From a checkpoint of a small transformer trained on Wikipedia: vocabulary 8192, a variant of Muon for these matrices.
MLP neurons of a small language model. Each row is named by its layer, matrix (down: output weights) and neuron, and shows model dimensions 0-191. Each number is 500 + 40 x the weight over its row's rms, rounded and kept within 0 to 999. Numbers have three digits each.
Before each neuron's rows, "fires before" lists the tokens most often just after its 100 highest values on Wikipedia text that the model never trained on.

fires before: "|", "\n"
L2.down151:512545416516528537497400573536407481466471505466514481447520546437505491532549493471501459456455518517474510564444472525477500528492500505546546511437499578519547474442570494488534493470561463423456489573519520431478490480591474515396446535549470492439532544503482461488470492500501423517458476462475514519508578545513505463512477473434517482486520527495470459545524463513525502523538519484467562519546526507454463424532471507470553568538532434500523511483499506536547520404461560542506557511440430510502536555464498560502478472608479501500513542499490473502511501459600544501

fires before: " |", " Label", "s", " Format", "1"
L6.down457:478539418572507511491512440418450495492547551527503537463438508402535530471534463514468486520427470545477514528524514481551450527483460476455489443561564503476559454557532547495523450577498564500542476519538513496464522491413583569527478448455448494533466542564523575459558444534468517549490495493488493518513500533513464516538465414490527512465519452520515451465427552499472479520521483521473487456468530495604480496502482550497535515487545520427522498483501548508449479476491520449502513596521492441505475527592496508491434470565539520499416542519476530521468478461538428437

fires before: ",", ".", "\n", "ing", "ed"
L8.down542:487498507524545489567575432523421475490465443485522564478475520559519542547522507514517446552474545507525597442442542554414471518523541485605486508478481481554519500469524511483522499496473497552480439519517475531538415492443541523549557537521485456461463586472540576492549489485427503478441461551507479487452460505455458464520547442520564519506488470561487479485437429504553481524446462583539508588524518471486484384488462531522530499520467508454481550481523516507524479517440473530582512513516583454458525506468488474521449459466453526521472447460529469464557479492508505513

fires before: "0", "1", "2"
L8.down456:429558526530454559548533496436472523572490493509521422490477568458462497552490440533526484568504538513561512534478488577532519518433522432518540482459509497525452559465550563495547444432479481455456442504491524533495462506563576517543560515403565468532485481525446495509479546491529506428480551514466437542529504508509503480477500464456524485439507525474552480522412584508479521502514441525520490525503497514510505463548513533452498479506460453548524486484555575493511531591520511541460507556478448456505541451453488445491515475443512455425480472410393522501522487543450539525

fires before: "6", "5", "7", "4", "8"
L8.down499:472494487497537501505469478506631518520506539449465515546516437594535498557501513515425504528536530509477387520490509551472462498517466484452445495535491475535522467586473524540448529513502496479579560485543532483527527462523460496461524521485533545444553493546542540535527499537501478473527476450510479399500452387529482473538506536528486480474483469469532512471525460475477426443465507491442498490480479452489506543465526448528541542487554460458548559576432476473471531425514552465472465551495499486424477592537533511413477498515428460550461524477586508488547495508549564509

fires before: "0", "2", "9", "1", "6"
L5.down139:472477502499484528486481553483473575473494513437515472551580487414512505503439545547479456425518487543533513482481471546582526476443489480521572448462529493464445537475488445499574447475448404537498534438547513502521560455583452454576530520432451524503482475522480448491576492535496554557507500507540528494497466512507492496508541546541510504485491537501441472464482567547486506507571515510536467473486493482469551500498493487450539464393470506468495468525530497601461452537464521556514528538566487461590542475468460454500536529483510437451462527518524520478396442511567485565

fires before: "s", " to", "7", "y"
L10.down505:541491470509428498496567538537536461610425486528599527406458491494504497425503564485486485500482533480526485501527489478448531463470520583492505485452568534515508506494512532591462532540531562496545486476467459463508496427502548408436545499471531491521520493430399507489483512459446593487562489477522483554455461490513574532503489442547513470484494515591588542482432506475459491512490478477505519447428500474434494511468509495508503508527565422521532464533476581511454490527491486551485465535566529464484507499528571557488537449527464489500472549501429471488506450525526500473

fires before: "6", "5", "d", "7", "b", "dale"
L10.down462:536495516470516499463553536487542527522475468506478466609485474447546484509601602479510492517488488448500525532457486531428519410534500542510509474552491530505495430525535502536527457485510462464462535471529439510513506569477482549469508518477480473525462544508519455590531494514535425501454493548540429579527493438366499533466512478548464559460548477534463517491479497473563502503513524512484436444491531503456495457538557485506496511518454563488440457436454514529460559548531528490503530474546475474459509510582520445445502589518443508447549516451504522425525476583459464446

fires before: "2", "0", "1", ":"
L2.down162:515455463496453570538480530498490510518454467492513571468579587490467483482431527535515475522400556508572460521517501469537543516445498398493520553499495499548541502485467542483493476501497463489524503508490535422590495543556535508479497509467436509508557519515406514496464455485483428525446494459524509462467525561492492484491501538415514470435531528506540496449459481548508506516525495539489462580476563522543499505506505436467527527430452502490564522482553471491527522526517435509500489518421556542473486400520428482562459571550578543487465438555521513522472427591475485481

fires before: "1", "0", ";", "7", "5"
L10.down75:498542440532578489438499474497568459540425548471520529460431471552539459561515525497508507453453547445513528568484476488529503499503536563538515482515539502453492439502545488487483485457481475490414432506525459458468454407520440480440469487477410515537516495528564511475502496557496510513509472480541412467458535455453552514502516427519508505528484497593556510467493526523519407561480552507498469434471467573518483506504500532418526499488559568481520554502436500429463465533478511519518502533488483570501516513543481454458517524559464481531575519535570499562594519552445496457

fires before: ",", "9", "0", " ", "1", "."
L8.down135:515492546517443543451486543526535517533457471537567557497480511508520520494484501419529586462492497468536430435410425525429398515502543504483513535452465508578495473562458479504523524495511471446488443429520461463528526513496523543478464496531481455528466478533555575442464520527490493589537399543535482497492506526556562518452498590509523489438460540522444530496461498473526482467460444547524527526455544504523517489539451525499553521508493501517520504508605485468464509493554549448469437435484509431514464547547447502489525531586498483486490474499581506511539519393505487478

fires before: "-", "\n"
L6.down406:517521516494483564400537591577440512478576536523468510487563475528517481521543483567524549443511497492434535599472511477483459553506550495524498489437449500504488577514541501498507504495496522496485504442423488481574455520505575536505436524537517481453519476445516426487495457483479499433440493518486500582471536511532532493506466484487455466557538440529486493465448497465454506484484525487519528479536489490504509482454482458558590482525497456565490482471501496493455481380424586534528585556488481438504421510523454455553457571551488504518489509495546491453491451580544465509

fires before: " |"
L8.down641:662524583527479500544461483521568506524561529494517480456504524424544497501481470501454453554556565472443401461515516476508487504513470489500511518486490531491516539494525518567518515487458472515457450568518491470543506433544620474451493471411456561469434515540462580457571545486480463453487470456458495498484455504430484476548504455517440488454502516453501489543519531548508427515534473470482525503499524564503563490511521500545496506490478426507546511491510594491474495519463440503553527473488518504525571526451498466437472470447531535478536465542444472483523441530459567541

fires before: " |", ".", "W", ",", " metres"
L6.down105:475512478499462522476512447518445464486562548479529499467472455513515452506519572519458541513536489577462470497497505530534447512525486525450535568561516498496496465456523449527520519461496447518468477523525480478503493485599439544474485442528486640405489521481539475570588505535518466483475488503518513454454542464529504534447512469505419509539517491481488473467555439594533538583474541466499517561573489518458499486556502521527527606501500481530622555483451534434416526465470517454550412533483464481484524506444439504492492512493496462544488483454423470472516506466502469487

fires before: "\n", "-", " The", " the", " It"
L3.down143:586534434526522490474505552519547515446541531523429406520610519535576399568472493515503574447488524476524597469464500526495538490528558611530499564399493524502548484450539479498495448527535484445510553507521495487545478438578439482529459516478573480456477504460560529486509449462520483435482457435503479552512442526456587414493516502490500494523469590472482485510492508547501524452559471466489494465500518473478443475563519540523474506506490492519445501522497518467426499472495503522499555442528500499511497552520485496505510538503532484467490515455530455434473425494463459493

fires before: "3", "4", "2", "lum", "v"
L10.down479:478439559471447531504415512497444570494554590480559488448451496503498470500553530489529519517482512504584537495542454536515493527545559479473548502510526478447526482556522477449567534494516544538495430543432498492484504539428525476533483456560505421448522495545549489515516497495488591474539530460488507425512507564541510412448570431510496503513494500461435493552538503460527529548539466532437449485495547528504500433513499544438534490502439499558499448487535468420534562475493410494528541504532544482593493457477464471448503450512522502420507518442459558456525458510482445489

fires before: "1", "2", "0"
L5.down652:529508504368483494473451493504530483505507457503477541527566530504446541534501531458498489514471545546492448484420528426502491511526474552517480536534521552462485461419529540535498487487513458513526491512590526524528498575495502523509482481488561488513518487482462555521518485421481478482498455443553504515503548515492538460555484566540420480505463563490513514440516409469486599440481585538471479587478538393484486477516490395510478507432495550546505492492550523514539440490517520534602549499433491518508464514512517503522456541444556451504502445517530560487470492397455461505

fires before: " |", ".", "ed", "5", "6"
L5.down431:479476537518512510456458445532519537490474450453465489521514472559558497529533485481474494499484516454481454499490496508483513477482509517498551460548499522519429461491477512515518484435522557483446475537540413538575457509472521572503560540494452613501517452512535456504479472535388451444522483522406501480446477505493507513435531513449527532492530448494542600494516498503493506504463487614585480458490531552487547409484509488451459530575493488507488554504523494543484517519524510442544471502499475450553540481523498578460540526565438421517546533503538453531410514560417484582

fires before: "0", "1", "9", "8", "2"
L5.down575:462484519488426491496519548538542502583530506511477495448470540478526532461505493574560549546521531567498480495461403516452527509517489484483444511479547529454564469507474513412495568491526544439480495498514487465489509489557475434441502526433505435497493534548480496499536535452541486516521527480508537520513517409532432542510449510482537525580543478615466519445605406483486529471480493460480489542455523417459442571549501523530497532519504434490504493571508548495471511507497480504464507589429445532492493456517542434500424487480554434501465513450502583496518488499495437539

fires before: "1", "2", "3", " in", "0"
L5.down77:527469512474503604453514507539495489512508453494560518503499517524492484484517602530564458540459473506465439554502441451456445530512520541532502500521503447619484445530484542507476526488498496519483465499505428529459534534502466492554456480448568392525597488537485419466503543476482480426517427465483441497497534554483556460502474538520454530485521424453500481515468502496505530503465466471504435546498568427462475480497486517426533456492501509527507586568496525479510564492551590474505550536509494479480480462440473495549503591510572525474507482406559503482488532457493518568

fires before: "2", "3", "4", "1", "5"
L8.down363:458432535518455547513504515517425523478513534564551484446491560441529573470523506503556527494525522512556599490542459483519528438586427442511494465507525514458469529435545434503534509518432528494456518510448506441476476532493540554465500428475447503432559460513507443540517472607531535484510507476540491579462545523520510485479528475514445497496459453461447494538404501447507519449457530533501467531482547533520566510524478433544518494507503548524495443514514457519422538517531491539582457495500479527534533416446507477517544437548468455418561558510508511473500488554514459458

fires before: "\n", "s", "==", "born"
L2.down85:574534529494529412504463515527488493480517494522489493562445529488423556495529526518527535529450466591535462473476492415491446490528440469464459503504534504451534502513485503477599519496517532542519493425469484576472456445570565523445481454513456523501534577575544441516496478513533460460458460458522540524504462558479549487493537528433461487502475501512512519524462502407402484491455535517537465490436569508481551433493446415536547530522475516528500508472514521477478432536484459467534439555557526485562519491511493499525541448524491476556559461464492504489500609587472491553

fires before: "\n", " the", ":", " (", " by", " who"
L5.down105:547475478483497543436519559547464453515445542486475541477523469499531496528457503549520492545521445533513503540529550488536537480493561510535485499435520492547531490517495550591529544459508463549500471465535479435518548554481466387482482520555475503426530508538506499453482447506459476499478457502476590553545499514559511444541464564553447434494515523565527459489530586575466421437504588555425441399467504512524545492510494484471589533513472535456522481461505457511466530471471538462453501469552520494473506439466490509525463420470566462553530518486442499543471418481505501489

fires before: "0", "8", "5", "1", "3"
L6.down267:547494441538490495469508509504493495544471544496566539525482499547486448516536469497467413507531547507594442469483501436497562497519436427533471529498565497497538561479506509540515502402434435497526418496493518512465482483485557502569478444487495548454554533436485500468548457432549488525560524446448473501614495509542497535464539524532491527465480443554462486427481460488541541464495547496461490485546569478518483559487462514513467505484465559471536480498517494486492487525543512604494486553435525591564438536569449484473542506467462506444517508480492518430437427526545454469

fires before: "0"
L10.down47:558432482483443508526462532552493464477455444455441564492544520485527514503519525389492553471487508469521503517560506561437467461582548526497512542444498515591466500540544488541454576511470470488473506529481524532433597463541503517487485474454480497507492514537456463525466452472555466528552546521504487494460522484523487440531511509469529523488606479544473443513488562436465475487496485561506492523499550492447483478458528482565408507457511464511540549499505532519534488469516437522444481538508483466451488436525444452538491437447611564514589454481556563497496503497464446577

fires before: ":", "2", " ", "1", " |"
L8.down657:523546507424479506441483512502532517500580479583516472524450442473512542528552477486484513445429535509541499548567437513517530519539466452536524560506494518548509533466537503503470434596544518525514471530528560477535534461492513513514400510507512485489554509521535463435527550427478519501459497491518520501514508538528481520496553388448497567481492455521542436610523456465458470509502462492457442538544397401487494537522502477510468533487477508486523567555491518484505514419534404499505485508486442498516536431410483519437487558507481469532458542517456439532529442467547497531

fires before: "|", "\n", " ", "-", "ong"
L3.down148:536543497507487510516430551554429467494508562470457513458559518485461449530439522532439504465477484453508543514515520491480556570512449553452504577522519527516549427414469535529558549520559467491496525526511498526539401471544448600486494475575444439461456486518493537540535487483451437535497472487503524506461531535514568442558505511455427536507531525491508500535505479476451504552485509459423547444481549538500481526514486536519470440458526453476523496471514485552457486439480471497533504461446554506479503524517494518506492539547561513571428461549410562494455480399490534586

fires before: "==", " the", "In", "===", "As", "The"
L2.down595:485529457440465486467492485524503460496464538575450417475542500504516542471496438574471551431584536536443513494489485484515443527442473515566490558476558492496528513504549585561479490511485480554455528472458487482533566476509572492542563547483498510494528508540477479511516450560526477504519429505473514470501454530472523507429557522574554499481459492473450534457493553568476505449474521594507479465483513549478497451512487546486532454395461442581505472434467533549508541525474452451524516460551527449482497476511488523442462466505441498516528406487612528479553495457486505579

fires before: "9", "1", "2"
L5.down451:552534523470474506498569462530552526551447478528515411530496521554578550431509438527510574493459518554530525523375511456442472536535504468481511521461485506443457475494596481482494499464445533522482501452446555500569524484477454463546483522518446520523505436485552434482497547518571509525462513452531440529492509504564557566425533536472444444483457459521522572510512475495473519558443508536521507514520494513480412501546492546422502497474505509549549532510536466478518551523497463552446505477477498465473477493479510494501596534592437439493445492554501436443487538459527459486

fires before: "s", "m"
L5.down178:511465505465500503496553527484520588512524485502513529459485547466487458497516464457509448544481467540471530520515536575467419494462505413595427432476549499455523519468487524413449525514515457524473592500507564515449526488529558521576554482539493479544510520444466510508491570468542518424460480463553574541531426511508500448512467486546457467487519518494524511442465494441487575527511456441456489515459495466506457502526498474569472553485506460485492495553501510438521453539535456531474518460499532470522640555499502498453511533547567488571436542436479558469504460476528512417

fires before: " ", ",", " to", " |"
L5.down677:532427426503531548413536494524547432509550501488522492526483489604485475485428480578493512511482542480542582502534479411406455505451516467516483473506465503550473523410478518497501517443506515473541497425532444533472538505554522486549513529473459476498535495464481540507522514451485479496501541408568540433459452562570565481504485542452465511425543488521463479508585508449486513407561479549472517522478505504485465515524573511503451514509501514458517463495547590543483553471594527500515582501506475443498526517510485436432476467513506469491574470496465536515544479526467535491

fires before: "ing", " of", "ed", " to"
L10.down553:494488509519546465529554525611464513569520481503463506506457457515550504506534464511528426456481530529462521591532508475491525544585492510474563397519537509502549476459497464442574450481510512526466456557497470423449523464504492530544524514542457496556546498426521513476510503492454403470559470543458448435509464502485557476428483513459477501499448510571503559493525573479439532462483470463531532541496484515497508502541521512529513551462532441476515517464533519456594478593429461520529449511489561462503512523514500468524525457407436492486506476544461499422517449465504593506

fires before: "s", "5", "4", "6", "7"
L8.down530:438490519486547542472461495493546538499580569497445469497503527618562511499457539546457471513461512575433502525440483480450458485508510480439426640517524513544503470473493420500493452566547545471636455446532495494524557503446493553453506496555554477453487545449454438534514471570483510502532508485492468576500443525543534504460426551531485531472454529448491480519543447532492465459434518425515515426501481487490522421499536473477539488570491475538518530532485541528462512510525508535490428486489532446468538472505492529440500491454514541559484514499491481504514512520508477510

fires before: ",", ".", " he", " the"
L8.down630:664461479512498466482484492518443456525503532584515455480499507489490484539548448464533480489522462500488471502424574529499521500536624495503484445469584566496507479480492534446528418499525509515450532507429523458496492507425488484466516548546587465492462467484543502521506476456533468446491493547514439451493415604522573475501501480463483401561492506471515472538507543507477460478512498480522501519468466499492502510457519590547499504500470511561505499521453469589505531586547474472514489515507502521463475553464521525430582504482478426479459537496499509513513446474520581461

fires before: "2", "3", "4", "a", "s", "5"
L8.down174:474446585507508510457479457462521555487517591470527440427495532533489530418508494438491528446543542593538505504511508493482461539472447501498471480501551521533402462498460451528522561550556620495497472519533472508545484453460512493498536520452393482462434486523536533507470532537491573502524471475506447503542498534489508493519462475557580457443530499450470480588501536500512479519466555423411451494448510536510537492469481549496517436574523458507527460503553458485479531533496424516526524525546537517588481462447487485550519546496459508504429503513470485525507525520434433536

fires before: "4", "5", "3", "1", "|", "6"
L8.down676:483442487488460537532516465515563476462470477544502476414505514486514541525553478492492503465451476538517547502496496493541470501486496416450451509485494552506521556433487445473500522457515557475601491513438544531506503523432484455567471517499462426451484514484455550462450474500464547564495402526500488522523527535520474476483490493494453463536549546470426490577544461496453522407472580492506499507541472548463498473511519536430564531504448498531562454468579470538507549453538498502554509477526489506560497560497538517589493518604446506574548517467414532465416510568544465499

fires before: "-", "\n", " the", " "
L6.down3:505485482502511565525421463496541531475477544515552496500462524427475567488464433561426545454491493493485508443483495483445511451529510517475426623503505529448560535481531510523495523517479552532503547493554493513558511531531403474476492524522496477468595517529428559508512522480471439480449518456548513451497496495440465443561467498554490534509492549448479549490419555500447521471483490523533549512456526445472587497499502458533536539469508520536483430507445540530496447542458471536476526523462520494550555512405532508425537623472476532438515428534475520531494511447477494545

fires before: "9", "1", "6", "8", "5", "0"
L5.down192:573479550512525523541439548518572606489453607553403503505528545530497508455436425558509489524400535486473494488459514501465478507472473410478569528486507478508604454451504543461508498508492448540554509487466550503511505536504481458425454568462544531492487477492470443492510481542496497458488401550587510526572471539549470475453568447523434488507467502434498476508564500542556525507456515507473524437486545514519495512484505462515493478561529466585517509536479470485496476499496447488492526505548444423533457488529495524508453548512525488502474502494509545494476390479534466500

fires before: "5", "4", "6", "1"
L10.down437:536495458479549614495510517454561554460494487491534479481492522513498418479503556498454514477474453550489503509485551452441514493443477547470464541492602551508449493574454473514438484471519527474513498414451483537542535484520539515465494602506412495524480494467508572536514447515566447542550505546485484423487502482456553524541469447553475532463608543442498429501478489542472492550484422495562474538577537462488458546538494435449503522594493484537487485503480482473430462496475474480473544494479591481483471471521533496506531549522477478450502489496539463476516436456530540556

fires before: "5", "4", "6", "0", "7", "9"
L8.down272:480522487487524561507426423433578525536528393499455514487467524482443506439449546530487477451546547498503494485504579550504517501436590617499486572518541504459460472527501504435487516585569498510535538454531514464515585482476495487495504464491491518445493491520482547473486475516540490558550513500443446518521526501524533483551482525491549453513415497464493520538551526532493492479452509473501495516528487434488454420505456491515489543486470471552553499588502520411471536491427481483437439540430528468467432493526500451432478532477475465581498500520562573484480494534540492563

fires before: "1", "2", "3", "4", ".", "0"
L5.down461:514513448541449483480426520495406507546509412503521479599436467450504547478499566487471499497550485537584472439486462533440569491521470489543502534512563558514469526494451499481506571441424473511472493488490515489472438554489452504579499532471572488531537506470476452469497464509499503495514500505473522565536496486504459524521437422439485515435575542552447498456495447472486476459435441522504460547407516527500511438503459493495552496558520496528488517547451553530482562508538548493571438513507547517515470507464470532516532523529490510486510582546483517424516564506627489495

fires before: "6", "8", "7", "5", "9"
L10.down676:547434596459544480456527569470461506514563486493556517478434463487558496520475536522491462540496532385524549490491473484519467514498493550508511485519505549427510508513535487453483625477475530433518564479496468465501552520417442522466523455515475532549523538454491451554553503518526521581456576562536536450474476523524532527527483464449537550533541471456443622505495480455479434510420498465506494418507425520523506488431445460519521465548533493458490471579442473487443484462509533480524539424510489459520492469495515474526528520449513531475564464521536552492497496522472533497

fires before: "–", "0", "1", "2"
L8.down303:553537514453411542472518456502553510495560509454477486555494519567519456452511542503527471489532482492514473434520521504562467496530484505475423553496493573479535545501468483547503501491514526538552508459455446532396560537510431545468486477540485475508494499481475554503533516444478461491428466495530477495608519466445396544520549541510399453469490487498497534577514532519500493499471559513618514478481470480524483516475472464454457532479559507494519519482450452465537443399503540505429464580439533536542434481541523554472517503559532460524461462511450520528473513539523529582

fires before: "\n", " He", " In", " The"
L6.down492:585542576554537514463550500528529489442513545523517446481526503518498459488468478516537565474552550530461569520441472520518473540512527533474520498432538569481505518527518480418444466488474490547498500500443516499549511450552466502450496511505458521502502447464478507585454455478522454527564579500507454498551527530545485492508517537510483411550477514469483492492528541494410489512475432536442519399585518461430466431502508476559523449459508549536529485436472588534467463450485526461526573528517505455571519536522528403479437587450470490484486436463465500453545514493462507501

fires before: ",", " the", "0", "1", " that"
L10.down654:626419479455468418496528417563485435532488460522506474450534533493494550523510537380588513460488464451546445458505541484467545513452541514519478500460546543477488471515564512498511473526500600480430494492448609468554510518434526490446491473532516491562512519522511528512511453503404542535487533513456424508511446489572562427496488509530572499531440512459532580508469500511554533483502465558524513565500494498490474514503448512547534578506517555555516519526484511507506464518494482484509475494452539505497438462482520461463447495488499487486388501492492487464493511494515574483

fires before: "1", "8", "3", "6", "7", "0"
L8.down561:479529590516459408437480553541529498537538560462524480523506434456546582514451549502444467468507465522490486568512523516486489543479460533504514463517450528516411534531547549512541560518473549489457503502504425552488470526478492442571428536479457512544504486564500438474441457529487451436555501461521465551525508496520522468474434468412485449504552477492508480514488570507529440511431439526475561504565533451524554488560456455551530484528515473440443524434543601449495520500488565466507457487509515533523484502494510482599444486507476506472502520503441557553553505502503513440

fires before: " ", ",", " (", " the"
L6.down127:571547427511458515501489436535506516556487515526489534472467486559487533578474553467504542516436546509487456512511511489526525480476529554548450475444543557444448478456489493564528542517473544464576478395434501489535489448493467472539511534405508500525510387497605495509542502454519513483523454437489489553507479483519513499516504560483440431519458481525505554472518558415510551530510571495527479565528469551494432474522445477463547459487429553497514493493459524486521519476506508475529582496514531454528450535526516544445517439460507507465508423515433538493407525561485563500

fires before: "s"
L3.down174:433520485530471523517482546523486479467496453493537499523461539540504479504531439403528542502464536501491475470546480437502453421467496434491485485488525533396528482475504470588503583541492509574527512504440510470466514550496449505515544504504481436496448505474553494502565567517514513480493560461554522552528493508562511505471535508520443535491560496452552501470416545457427516537500447540465597459420553553472510524518590473496496501544494480440540557472549546477499512572491437535502451524546484428509511474579476473518471481446477466586511416473545424455529489481539535473

fires before: "0", "9"
L6.down348:455539504489482513577477533507517510513469565549417480519496501559492504477423537558484514450456513459508548556518514430485572540461453448490550473412480500433543437530551503431514472455506532482489495453486535478494595556469499534464411529551526487495590513557551505492442496544387494466602510564529441520482588547447499532456498541472541437566469523506482524533502476437549448518534431544530440509517485511509468558475476500501508478551506466568441466473493529517500474439494472525471521503512490488466552457439504502466484504503514485441514533443508489576554497516533477479

fires before: "9", "1", "2", "3", "7", "4"
L8.down568:499551472502492495459425550482513504480562468462452341498519511559526512482439436513470501505504467473512551496488464512551507562483481467496568525516444543469574448466452498475483486519577552485506493478435495488562487513465511521513505561542428488492432506474536524547501507561497434541398530454493486573534516511513450591524545454480500517493541486453523496587509451551490517426503579503463407525456550492465483509449562504489569507497485508488556549478473446525541494548474501461527459562522484496561476507471499459521464519570500470541430443498433543497536544520518518452

fires before: "9", "1", "0", "2"
L8.down442:534450475509511557533407515578502575487490475558530439460490546477439434500511502502624578492458475499457521484470467558517461479532556528527529454511462509486496480484608463423491475483576550472531569541519513509433465448521485481471571522521527445545468451433433487462534520475533432464499515472490501574546622457507473474471523466474484466480440467485483467527517465527503486537505497456495546518523435522549522460531504504463496500446487516517476446438515572495488489541476484526528530502521467441563523472515432535524492525489531510539468600528529548470507440491587478502

fires before: " |", ".", "\n", "/", " &"
L10.down514:519507548524517429554500601530436476488472477436469560473483531480505468474418544480518465526574529513446576525508477495506536555554519500491523522487457456493480430454533494443534474486537465526536524516483483498529479562503394529493504519478492408431541536498570513494460508466493459476408499488528513491436541523532529482445628559465499556489437529445446531451558497562521513487456539476509482521489484495490445448512405482479516482511494541502462519510504491537557477443519498536547559562512458533464497553410495458534472590560491498571466476483516462486471459561467513518

fires before: " ", "8"
L6.down522:572545524453559548536476455532505529524443518523508528506469399461508533532502476427483470483541518512603506498489454467561504566450581491569522517552518553477472467485480421531510512524574491494487436532518503564499473560547477562535537526517492521497498472528522504431486490476393488488524429522527457546434526507499486522525539567551476515486542478564522445509459430450482485524497438468498458427490519479469411531516579494473476481536481555473446442530463478565480525469443488487488531483545563479484480461569459504492547511506462466564404507475453542507427447514463474522

fires before: " the", "del"
L2.down448:527532504477499622517476470477585469506461475568509504544550490444519475442425508528475447426516533548461486500459505471519498536544462481499466547497528550454563528505517472494419490405475557494507525423469556465434543506515567522457549481540478511407476517572511511508509469555524479473491429491478462583490580472550552478511440584611530486493515516559454526523533547522502464535487536505518520521460513496443443499480443512481528482512422479447530504488478409442495575554465535525509514406493476499468533543509512514450504483530550451461513467495537486482500549473510477480

fires before: "\n"
L3.down129:544469472436494529486481559559480507530480501485468587486555544473531464474497404483484463440443543535454584542525616562516428499510482501516468577472513514543514543505546508575521463530501560517548559490529482422563461480477493508543470527507522494467465513448539525495516550517512441521501427467458480515467443552465513483514519537488421433480514538480548520450488466504456523491459488531539563594443430519468566482495493531428491449440468562569535474474474517472495486468493542481477554523472426508478524450458596526465559496539468445497487540440466479523515452468481512529

fires before: " ", " the", " he", ","
L6.down302:540546548482477541482439526492524497528500611530566502523446511509580476510502451466516485488525534520495435509563462483536518445490594544510582554543517545565486512453498475454503426484483524581510469510437526466489547451505497539534500496473502533467514471404603453471494535450396484504495535527472492445527491506501485487506521551477551469549461510427517441448488514500327469507540443435536481487539486551445537481518469480512460530516509462501470446499478548596487555510548469500551448466466491482450543542526537472494514522450467535494502463470479457530498533497498477522

fires before: "5", "4", "6"
L8.down345:470449510484493489494526509488600543530553434505500476455482534473492485530460451572461389504516562457431426519487494508514520553444447465473520547490535485553529529519478515516477466536526551479479509540555533539482476541505459481512517536548541546471509484440544519553511469547447422526479532545504423556525533409506417556526494509581456512523518505523495433529487425519490452466481391499461442487475535507486491493453532499488569530509465445514499502551520481513390538476420464473452485493504583564473521545444500532534529473500470551529557507538550497543522467499477587471

fires before: "\n", " a", "-", " an", " the"
L6.down706:440546458497490480415497578483487543492488457501523549472572492522488466461474480515469528420490462542527539478498529453501509605556513484487559463469589523495536516584481489528488426435522476551567513534441466524523466518503508522437376472494461502500517500479431506487468456502506424533514438432442524592507483557479534504460458550473487480564501455465545535582481425511529540514444519516524472496550588464507519434517535526451503511480541491495549504481509483457491536468544537561459497542588438572511484497427436497456517499505514516494541503490521463493536470430521529500

fires before: "0", "1", "2", " |"
L6.down306:542505485425434428483544461522529529557524569524486528495531504521547492540532565481484432489492486496498432456502458478496491476555492520524536488497507465569498453518524560539546462515503476569433581458523451563483507498494518480402526486550447494507517489533561476460477532434529433470557448455500441468555555511546484448487529476451419563421385531485588532488535490602470512524561555522500524474541465475447519499496485527436521575478542527541510533486458565518506449529478450515477514547482561486538518479442503473513511542444474493476467517463475537554507483445441473464